config.yaml
intermediate_size: 1088
norm_eps: 1e-05
optimizer: "muon_variant"
lr_mult_qkv: 0.4
lr_mult_o: 4.0
max_seq_len: 768
doc_mask: true
dataset: "wikipedia_en"
MLP neurons of a small language model. Each row is named by its layer, matrix (gate and up: input weights) and neuron, and shows model dimensions 16-143. Each number is 128 + 32 x the weight over its row's rms, rounded and kept within 0 to 255. Numbers have three digits each. A neuron's up and down rows have the sign that makes its largest values positive.
A block is one neuron, or neurons of one layer that tend to fire together. Before each block is what it responds to, as a language model described it from the Wikipedia text at the highest values.

Description: Word-completing suffixes
L2.gate102:071118125071156148111074140054122115069113103109146107136160089108130119125113137110152127121166154154136103099189131095163149212123223078094151108093080148116137095143133103099118136119124128136073179182135121136093167096170124083110094087148090096138164116203122172138147125147118118154081071173138084099121091107101134141147133148114067127085104113129135070156184112084150164081111
L2.up102:097137183197192115127130103113089103133091083152143165059177186165058094124107102115083161137161178107145145133138098133115183120146108128128143133110123155130140115100102119064191106135159146154153084162185142079152123115148102166182148160162160144075108134130124179118126115119127114204143144084161095106135152068137141138184097089134146075138054125132108205136119131123117128134099
L2.gate438:132091083111155131182149201119145165084162067165136090164126158168085103155140099129132116159198125119099133175143055147090155122109130155146143192151118164121168159106112168112098098109119115083109171152155080143092153185112113130143101093090124144171144144163076133158151119159077111175071063133140172181128139095068141117102120134092160139144132088129121105152138104105077152087060
L2.up438:122179126140164130162143130143157139100108077192174111110121184157059105177145083136083068108136106152108124150141136156128172066107097164133112144123097174131116113191098163111114111136120077078062097118072121126136116109130144081183174138166165110148142092128083125128100104140158117159132108141103138177138124100123195152088164113110088135131137195092109126121154145108143162162142
L2.gate444:100092185202147170161187115120190094127176161079183136148146123137147148143115097079158114189147179131090166151111180163169064157126172136113173169142125125154120087133131116139097129145134133133137137099143154062158090098150138059117166142168130195122072135149133085103157104128116100132189127157159156101153081144123121149116094118115069158129090156161189134094094138147061097122105
L2.up444:151111163109180063152113133159189126119123133181143107108157181128125110141174101094165143184123127081104107151090074083124179133092104097113129149080116128096130137115120113153119158162107142131117137136112142135165133145142147070067159082171110130124150071172116129153131147114104137115116158124176140046124124152149138124099109105103087114153118157118112113142140085080133083097144
L2.gate1032:062158105097167140111107171126055079123088078086125192044137114100183133186127108076130186141145129108115125103169118149137126142095150058179146118149100158120159114090111090177111055135108170153071150172141128119217136129125107105175164128210135121151146134102168111180162171161183111098145132146134122105105085130112162077142172103097106093134124152096148137150137106139110085145112
L2.up1032:108124134140136054156169176213117102155137110139192119080117161168126068080130132104097157108124097173099167116142123125131117106061120115070123090097136097187148131142068142121161155126096074113161159097190170115150159115121089148081121117145103142136133133103149173142179132140095065143129149152172119155163127169142134116106114163085134155131169134108132113193113172123147142162164

Description: Word-opening fragments
L2.gate256:144171122181104109105165089143131161112160135154089132097172085092108153148096115132108127104156105080129128102108079187139107151106097137054180143157137147092134093116204122147136105143093099107139101125111134145173121133098123142168153146125135106140112129195107125105115140122112144102167171137161161141170155076125110061132164104129094074080139136125103095119153134110158120157155
L2.up256:142170096200106117114096107177100106143136100130117110114166123138183170170110080152098144165151161144137111120149147163184100111146141118123125177156195170131111181156192102135144083146132132153174129123113214117150115130130137142193148133158103085181130124092112087110116136127154065144158144137118151152167151082129134089094161114138100136135156147170079135115158099141155074131108
L2.gate276:138095156123066124097082120144130106127090121082120149087142127184148112127192159143140180191099154096102134172107090104146075094118172113080110193120139137147153115070164073117145129143118097113106069117183148094111090131128136149130114127151147149119194125153161108035142108179083094132076156115118069158170163171094151114103105120103145146081102119139107094124196141152105145070173
L2.up276:131092144154130119101148088136165093141149107138179114132124093131125170142114120149165089101128193139114127140146127153206104095226092093165102159097061100081149122093100171111119156103148126099141104105111079126121125180090136176091159134172070046086073149173132096123116182088130135148141199148106076158076075147144116117127111118164125130083186214136132097142145111102153167121131
L2.gate554:083131137138169085086090121132094137132159098134119058159115184078065133158127191163113084127125081164146131151160137141145138102167147143128154139161120166146152110049158144080172195075096102176127120149118116174121181135092089161115081178119143141145099158097192203149099120110089144129114061168129109158142146135118153153122070103098152168126147144113113071146198142154106121153076
L2.up554:079155159073141110069119164102090147098152155123139057169104147097098196109162140115081092139167144130175176092120099186171099154102146136113138149127056132113132104173142121090173181066129140167092143146141143149090080152124160164123138154105077093133121104047141180138164150171121146108123101149131172122151109194162163078159176113146134171138159148089241094119129104133119157158113
L2.gate1022:088123158155106072143090087110050070110125089145143110100141120038110113091078131152129137159173156123059139118165142179165198090156134149133129164185081111148138139129143092167146092127090135091108112093077139119146114173072127089230100088114120148153134136143100098153165161065125134108137144132069092119126117100113145105145103098084141147160159146109164133157179157135131172153152
L2.up1022:133110165118117148119183138115163107119152152178069117194137125109156199092078149151114125138118140080079181139133130131084083133166126093102171219128134154047157178060101061169158131106175116089131091142100123138151107140111130160098105150170111102118132141097054145134171164146134096160124138145121151106138093166090111086125088202119151074133111125121135109164105116122134132161164

Description: Table and succession-box cells
L6.gate141:072146095158141106130116134157136148163109154135101119172133065091211166132152079095126117159101134100184083091109147160126145164174061101170100180163076150138148085109087131108122161208158169101136121059098128201101126101152105074129106119179158105109063153093091118127161088149118138135120144137109164141135170141159120115104186195100122105129161155178125079132144159135103099078085
L6.up141:125118124122149081155145121201088154112142131167144143180103135093092112149147139072141123198138178120174142119096125130195142118162174079156084136146084115077197106145120132122102096138104144119103146101164136112135139085125131154210167136113109130187148191138063186115132109170135104117140093148093104144175133104089130164140092101167157126145154125163105059099066148150109105150164
L6.gate375:138130161097111095160136122115138160114150160141149148130103106120187109118134124207119122201105152134160146120081192131155136099083091120178091130146147149141157067100150138122020094142147075087044176074069161181143140113126094087163092160177101121119127115153167159169165147170147153155101074133139100165115103153139138131144106120179088150124094056142088117178114128085169101155138
L6.up375:095107129101170131139126130078109145166143165098176144140082098150189137137114143125093199164147176071154094080145121101158103147085139100103065159159167115103147089087066124100075134091131063032073173153120120128128092094132082123150163139141159103141125126079117187127109121119172185184146070141145161104154120138182166107163202096140059145171133099148141062110116145131182123155109
L6.gate435:130108106122176119141118116151145096184189141141096153138088127117120110123127128199164144177123176086104129113133155148171125100090147134167136164112125106154132144170095110127129137170126119097104094116144115188097178083094114171114134116085181135115103184145112134141127168202100135150118145182096122084106139148117124125115209126118128082136057120154075158113100124066114166111118
L6.up435:146138150107133105115132137117138161097112125187122127130172093109081107131130117126104080200149129133175084160066081155209150113092072099095104123141128090128100140130142116090100117137130112119104065159111132106162172081142114142172154150142121102074196089104095141135128149111082169107123085161150172122122134132160121140136151098156093193121091145036111135182138146092132083145143
L6.gate767:126081097095174181186093072167111134121134069101151160148097125104156117131091136143123083086086098105152118182160155107151100083164102197121083086117185125093153103121104150183114207188190138061162121074173173130148121128156100107131155166131121156108095141132087161104135134143224105092191138135084117120084153127179186115130114125120192133133106129104092112177137128134151080120141
L6.up767:176125114130158120128095160186130157139092139081145124118137136143125141151121144126120104159094135129200135151161106133162183142064069122142137161155152158108170136138078137170127116136180164069136088081092116094128145120129149123151167139155144084130136122116120127114140096174096149093126130173170089163093124137147195069117153169169126143105110061144110059144159201133112044137104
L6.gate985:116141099192159154139107144180198128113140100159104133161091143107135079017132164085102107178175156107135126109131062119162127079108139135150114158099056127123160155099119136162148095083136113132090118100083117099151168148099088122132099099163153173157076163136091156097129122156158151086121171159125082208140142189120131089109118143123145144096146125137156111070126137111137070229095
L6.up985:138134170108139105146112122121121174181053134060082145094151079144130119151137115129160188175107188109203097152165108150067165085188105138077103092098157134115148178139155136148125078128113140146152132143164101110117094184147101085189103092135127125128135159075088198093141070143127135127092165124131078157102108164129162138132130145144131176101069126140147134161165114112072151132111
L6.gate986:105070138115138146081086175111159115154223158124113195140208118119115136091145154110084112143175137081184115145101133148089127154184110154116089090135161132157139071088113147105078156103089175100160119124135120092119159076064095079124134116173119139201119168144119104115108134098135123103098105203092093134109136106113129175100165152154098160100133100088140115136178114143140088108158
L6.up986:066118066125086156148108118168112137150112141162069173165093133108154131161119138115164169118146103139105130099068133144155181193130141138097141133130159104131159080149100156132160152160089143123093103133159051098139120159164137090072082112081121121139134133162145074037157128107154127096129188139143086106115160100095145131142171130064141156139114158114115065108165131173092107118171
L6.gate1071:139095107087143152128101178132099113147076172154100133102107118078150098131178105102114114179134046118151111147072151178134137110137110162175070197178158091140109108152167105135107188107117130120132121080127170187146099180128050087140179146144159123103143152137154167135116118158080133127189140131170107077118128143127151128153183160111071078161083129181111077181175088135129157153136
L6.up1071:077096096147158134150208109156089148071133170114142120160149115062089174082172129165117129152133127083153111095092147147092147157157106110114135126186105125148192142123138112116077146097182056106186148146127115070098144112137081095187096149113155176083140125163102163155094104101123169118136113178118155123099089070139148146116140119190127151119111120160098108097155114134102115136136
L6.gate1081:161120137114129128104169110137117112129175183165146127067158081165148122123142130124211129158159106131165076177118182137170119123068164084125093109104122140151167128109157173119115149120107172149129153115146093144159126130105145127128181131143122163133174129076107139122109169060134130156047148084136138162202165114147159137087168108094140142123151112141148124160150137136071153051132
L6.up1081:109142114098117148106158156137179141111151179149137181120174098152171139106137123041126127201102157112161075153050105126086104160111106116139085120161141116139112133094141144155139122102104159114087156087057083199146107136099101135151185125100154147105128117112159128144154068114143139135093141099147180109140146137136203111150137157057119077126149132136150148069145118130088111106162

Description: Sports score second numbers
L11.gate390:140112130096167123100105129183149180151106134152142137108055089157093134109146125100161108162092091196131142191079124123151207180117070131143113126223114092114186137067115090097134160124114109077101158178110146106115131078104071134092100125161151086149175107117135164141127144163183164145073095113075152164084141123091129161092128066172074171088171109154143123091072082142143151139154
L11.up390:156188125164155109087104126133180153106133123149115099134066147102141088096094077106163103082111146111109128139169156116157129117151110167126167095156119136123117134172082104106101120142136151140087175094146127088145062099156109073093203097170120154113111109152070137119130144130113118117140129135106110114143132155191113081112059164170167154123151097105164051131103107119136112219116
L11.gate673:175044134099143115042098105182175121137132108125143099116113143101158079116162155152108137173149098100174144101147112121162140124115122181093119189134182072110090139165090094125111172108191135110065154169111131069243149147106170137202108125178166132103130140106116093151138096138189182142143122124167137080100107060133138068076126184098167114121155142142162164111130160062100103149102
L11.up673:101144123191129111120196144128208103094157069146142123103114161161121187106154096096114125177164129103092194132126193178120152124140175103127220080163126110046167111085130149154099138131124142159115063125146113090080157136162114123106141095125134158150139112130136163086115119151140100094091177124155129137132183131134107199137119160109149122149135089188118125112128138096093099117095

Description: Word-final suffix pieces
L2.gate255:110136161138110166162136107111189099171084142191101098184156146148104183111093118124057071105126153165151204061166094083128174113099085165147089130118119147137133088186148144124166175124152126136131160092141141129110198074123122082089131115143169150143130079075132169135167157081138116155102143114184129171121099103104085136090116121100101131115188157153145176143166164110142117093135
L2.up255:163191057069071170109124107106152111182101088155095156146163096174133135151097138143144166090136120164108200115171143135110167144144110117179161114115138104142141113119130098166146066137084175088148127129146122129060144170161121107175136136195131121175116097174147142146116137109159118195138105160208087112115167125076143182128177151103134121073102100149114138122126047112144147116140
L2.gate348:158095120090121072170179126116152098154120152171191070141087171146156110097122070146226127165105123167101118082122117123141149089077074116128141064118146132154115179146121150189157158146076134121127202112155143160146125092137148128185114146097156107135151073098122130132150144132181162138172132239183130108129175153119182119178153060072078141138143118063169164142144103165151145090142
L2.up348:123171105116059138150110140218138109098144129131090085093176121109095182074105111123122106087131164094127141085107111121192117107106152155113179139144148116129133163115150060085143126082126139118137146162143133140145058106126148133084087098121202107089067146038125168098112101091119118120113082149136119159125113153150152127096147111154136168180137154107118089116111091172120175083130
L2.gate732:149132195126085185139154163121143151122145146136159076157120168147122191101090178102111178131098144104168144128048075170149131150118161149147161112093061165169101164087060131183097128152111175087128098088114114092131152149145167151123137074110159171126153145039088090145229136165127177152091130067092114194103163132106134162080129124091208118134083120200097154107159130108096181102098
L2.up732:124114087144086116112090140122108149102080119149180112102133113108117144136213076148173125129149165159158132092101082164114150110118167138054091101169129152138138176150017143086122101092119119138098161112116128133183123094069145109104108137048188118138079161112110199131113097141154166135171120135157192161084089106156108101132129079174124160065143105200127163129177093119105111109092
L2.gate1087:105137093158107150146136105102184104132127154108160136122089142060124122120155119084091130123102114117171148146129110158178144112123099149176083130149099154128123111167157149185098142142105091120142135164108136152152146106159161099083118149116178104121124173086153148161192059116153111138099080133128176117107134154113153133197073041136173124146143119068189180109119138118181138092133
L2.up1087:122125122126120098167142132166118134140142180113119120147108150107159118096119135149158190152092147069114087151199139159155088150111119123171139144134166125141106147149083129123125161135131091105123174138107101167162132107135103093194142117144131069153123181105120126100187106100109166191125141139157135173076131105108141144108080023139135183161178072152172149101242129157173093143084

Description: Mid-word consonant fragments
L6.gate45:136126171069181134133115074111131169145142124140123160152080137127169119114170133125131148125111087096124086100169162142113139175137099177161150135085137112146163090133127124189145121160172248152127183127188091094192169112150179139132106130189061184130081094151150189074125137143149120130131162172129100082161140169058132041075155136136140104089115120117095121101117122136164145167151
L6.up45:153059179176131151127096155110140107124097099069089140147161124182132184167130113128173140110111113139140191108127128120127196094172087163166077167083129176140088119156163145163098109108097121129087087123222156128143131098115144113113134088207112131113087166099183146101166073151128122166151185127096152111091154105136083090119077100102126136086145136106161120137127154136152151141109
L6.gate55:129177178128125081171161129172139123126137101133184121125119098152116146145094151115147062179144173077094108120119151190221185124091114155123122112136152085070115112111114123117094122116100150138072126052096110130148118136138164127106105069088164100155154148039098195118119165092126177113133132112133163132148116116116205103101110092143061157163135166109166148121166148153155134049150
L6.up55:112166218134082146145159065136148150113098181137125169106145158158109147122125167116095116081195111118116167198133118200158140148080156088142129129149127104120130160121103112146159100046136147084184116173131113157117136076169131111158079152120132139114116168073107125080147134140097167161079091111139113086108116090167112084138174197118144117095080100116112112152115120116133136091169
L6.gate73:145121167143154145152121118104136090129087123085093175074194147133122155112121142153168091078119124080124134133206166114142107102122121082187086094104088075112107164111203138083160157158172118094130143126165139073121149107136158101128136059103145166193155098128163143147116110127150126123146128182101172117138083046164086145122185095121141137118166103104051089120159127142144180156124
L6.up73:206149164185162182088148137206190132104153121130122139099153111122088071170143108074118104150159133133080112085134187093127081071165081090206092154087130072145148102127098078114099131128134077197114116074154081111178061146115122131102093177124132125106181112142150107158101198150167114197153133174154122107142164128123126093097115132150117125153143091120143131139126101125108096103136
L6.gate143:140145183137110097158152177010112085134179165107129141105105065061110189124075097162062127121151145163123120138091172148102173138183137095121098184137124147128108131127141115117109081099153167180160091087142147093144126122099109156114114128115099168068127105173148092132112086120054112185108175188104100133064121150107077088133165148125142142096103170088084089108084118146140152135094
L6.up143:141161111143136086136154103169148108151115108161186156125133149134096127181122148177120087156106099183195172145109087081163142139147120145192152154072130145159129149193110125087123185131116111099147133173126106081160158166171138137141132115153062063128094131146130089111183134137133157145140131162198123073102139127068208147147155151102138122147088149108094156159140087146106093093140
L6.gate531:119145199146138120143161114158148110087075075133096141126169035061103122132131121045108142163164147141125079095136124114133134096129097117140089122131121121136149115062075135119170127123143111142153162070135125096101133091133132158086082186136130103136123129165153103157083162144166093197101208115114135129121176107168190176178096121166131144116120073131095045132212170126116154103155
L6.up531:150165121124135147126149143141052165132107077133105159107160048093135115135111022080159149170115123135161101130147151178095152097132120091134105189110114150186129043088131092119113099120078108184122164108142096159100114082124121125174149152150154135078089127102160078146104157130076156161103097101129145159110124106102140086122199108137128124104146092123105149160084117142153117077198
L6.gate618:177101127159131136142100166124098147144161171096124063094127161161106202072177147128120088140136128143146136144162136131128135091138125138133124134149112059086107127159082154141116110113075118153119112130087109119121111108120181158142131135172136143052136127167102081132136227129135130126127189123143181133170107115121148110062134098161114145123078199073211112149151104151154119084173
L6.up618:163119122161105157080141155181145092127126151117090143120167108134149128178155129162087137122084167163086067115177084125145149088129100115162120121123154158209130149151083110084075108155147143143150125153162107148186144043175119139124149120148151027086096138124135103137074174081113132158081160120148149140180177121167156139089150105135170145139080137165127104098115149159174088142116
L6.gate653:082197127111120149132072123100135156126120131201110139110126131147141089109158098181126137145149121095093139100109101138143160142096107189083124159154115094146088165106187144085148152146095116187101164116037122143174115100187076209112123086134115130162153125079126117164152168113067102189132173155125078107202159110145192092168164147161114180124147201110156118129121106085110092078078
L6.up653:096119133134071163161141137148164134096111143110122159145113151125156150143189158152140102143155190151109172091192129191072076116092157108153120173076089058097103188092183107082081079123104128146158135131172103135117156188104078080171129189079167128073126104080095168178136134120152124142146105130126112136129114101117090095182126090163071119113157180156166108117135090119143095129177
L6.gate1046:149083139117145078113057111086102124123195102138094129130125141114139159136119127152162157111142123130120139114142163116129146165184122045156116184155153151109110176112098099121166077160142138092093096125113162155151049134152096079129193096179097123110107085164149083133168175149139078159155172134144110101174175156116197133131182086164103120115119129151148124138085145133105110161107
L6.up1046:104138132178216148149149105118171085194083110122143127109178144177182159088136107143102109163145176121117133116161153109064101074118129095164142111102077096112182091143088110186106160082164137109131074144146127072108131085095085117140128139188170102114160101073131117123120112136129149151113175125107160133157134107134128178145120094070145113134096124139107099142115125152155095187169

Description: Mid-word subword pieces
L6.gate518:085149141159127103144137088130126184098118153134103091172130100127127103065136119155130121181121137140115093153112155169120130141132069148171155139105077151078124125100178166154180112125147140106110117164114094156087076123082111082140105127098185116094130155143181125127176139167131069149098160163157192140135124171175107167149150110213168094153118126106147159171148145145143132125123
L6.up518:106082087117140170090082083135169184121098116111101150078148106153088103091113185159031121146166189162116144136133086191103122141164146082141221088160172145129073143124135113021182106139165121099142136071099125147188097070152089065081087158098127120116139110124163142096122126101124162159173132163171223101151136141125129104114133147138160221143162105118093119091105097144114122122153
L6.gate621:131119080118106147116160112075180126082084095121149117112113123132104140111134071133111120077167108154133155078109149210103141059116157117188073094089176076090205147136116145150078224168165128160087149117128068113149197150096177063080143141127153117127131141111109135139090142097117148076069155180113128098041119137210185189129134140114133149129148113119189163157092132128135146112093
L6.up621:138146138086118119191119079147146118120151115224109069151118124114100169160074137104100182123066122135174111143069060141137074155146174155092159108149132128076148156127173155055097170162112125132066137119143102153159121171121102095080151104090170166177116164137105084130086154157070111130141092109163133137101139114071100104056107175127160157180119100156137212101079131132082140122131
L6.gate742:169124163128092145098107041115164144095114140104122139127114107173089069187065098126176115173132203034091087112105102140146121138161089086121119144100074114107113123095188154134172147166111100128209158144113134121128129117131092124138113139102094102134160160098099186106064128142101097180096129127149127098153156099101079166109048152130070103072159139147096114126150147106124153137151
L6.up742:116086119143107123061138148107131114151142165135123172113110099166119099151094165118078060088116110138200148086082142123164135110134100134090127178110068126145133128098151078091101168152079143164128081152094077107100110090124145152115118153182173096137136158090117206128106141117095113153068075144121121131055183145100148162078102172157115158086159142135079102128166169185146128113149
L6.gate785:162050080146147169108137116133113092105128102150127102117107126171110151095071102138058069138116151162118087107140138120091165121108133109145131137134150163115134144141172088113105149124133119133155111141159088149143105155100162074130054161177167141122142117096158233065063156179073152140093126119145051184108162139153158152077116131133181154118175094118102134108091158097042121179108
L6.up785:140081127123075097115156111152116088110129186114164090106127171131130149116075103143117132134112163137103171126187122101124158144078087124100149065056141115107152072119109144133130118094099151134106167144208107166178131124079121130133046215117125125123100211153158102092113147126078131182096129097164157123127112082205167058096156061128135202093123143149114152167124148177130138127133
L6.gate852:099075139113188123129171085091138161153138125105163079122137134121160134105157139148101112140219189140171170096169146129210119146184103149167138138111124087061216156123145110092135097114132158105038130122186129181132121115125151104115107101127097097117196099115109146141160128140107142211072150107140099147177120106178115113143054134098090103172200121103101131148123119071109143106089
L6.up852:117120125112161125132189105111140120145133141154157132128133132157097156059079096097076136186137190119164101081144153169109101103088141130138082087164119109145197076114129128145126020117195125138114107132088107062135103141056079121153151149134105134164134103173142082160150128103104066132146086115106086118164106105161120173138106091164134157115155090179192101106178109113110145140098
L6.gate902:094209135144115202132167127114203134182105130181137185093093084056107122140167132081162070127153166140160131088146182082111092105119115133098129087109114118134140176105107114098191163172137172100160174092157125113115104176143120138159097130129169082150150143173143112103137171088096056097047153167136110150062154159103146115085166093144173126158170132124145173089145092114093123160101
L6.up902:127083094174088142145133106118166137100089091100089121213121116088114160165113173154182158132172154117097096136121127155107086140065173175091109069122173128111136120094106172104079145129153133121171215111142126158099137108176110134140098129134085118093139114117121118131117141053102104145117075079144132098105141129133075155079157110072103172099086105150093132077108138139112121123169
L6.gate942:120132102174118088167103122126099206133141104145170111100094120135137141108127096117137135108102134101093137090103119127163121162083176115141112107126134148126120156105130082143099174206139136111151132116198135112106124192094194070147153141094149075092129121138129145166093102107068159174104062164137113130109159177163168175123094128137101116145129132157157194137225108193153126142126
L6.up942:127166099141133112112138124140187145176098147117154172153124110126132139118131147137171095170122085146112073151141140170154121093189148136113130156067154128119146183139100141112109127169151182170178115105104071126144067145150026085089139129142184145122161089146101114153114162087072062120127144069131137070119145093085049094120109159091106127143153136140104173119130138079100117089185
L6.gate948:102193174057135119151158075154113129176166083162141133174120183113170179093134072091143146108153152072085123122113140193142126114143199111199125169119146086079151082158121155156110172141121142202089159148136155138102138163064129100096107114123066065086125173168103106174127163132157079175094123145158134133078148100126087121116135152148102120105102142172140165126108105203135208136123
L6.up948:068074093121117185161158098159139140116103149136160193132122119107114060133161137135123137145125153114108166129077144165126132124102125172109137187081134144092175104126100090135069162137138131091155137141151149121155118123122093132080083174131103086126137153116133118144170112124097103145119177186159162061140129086091073119099126043194160112139104155104133076163094116035135235120171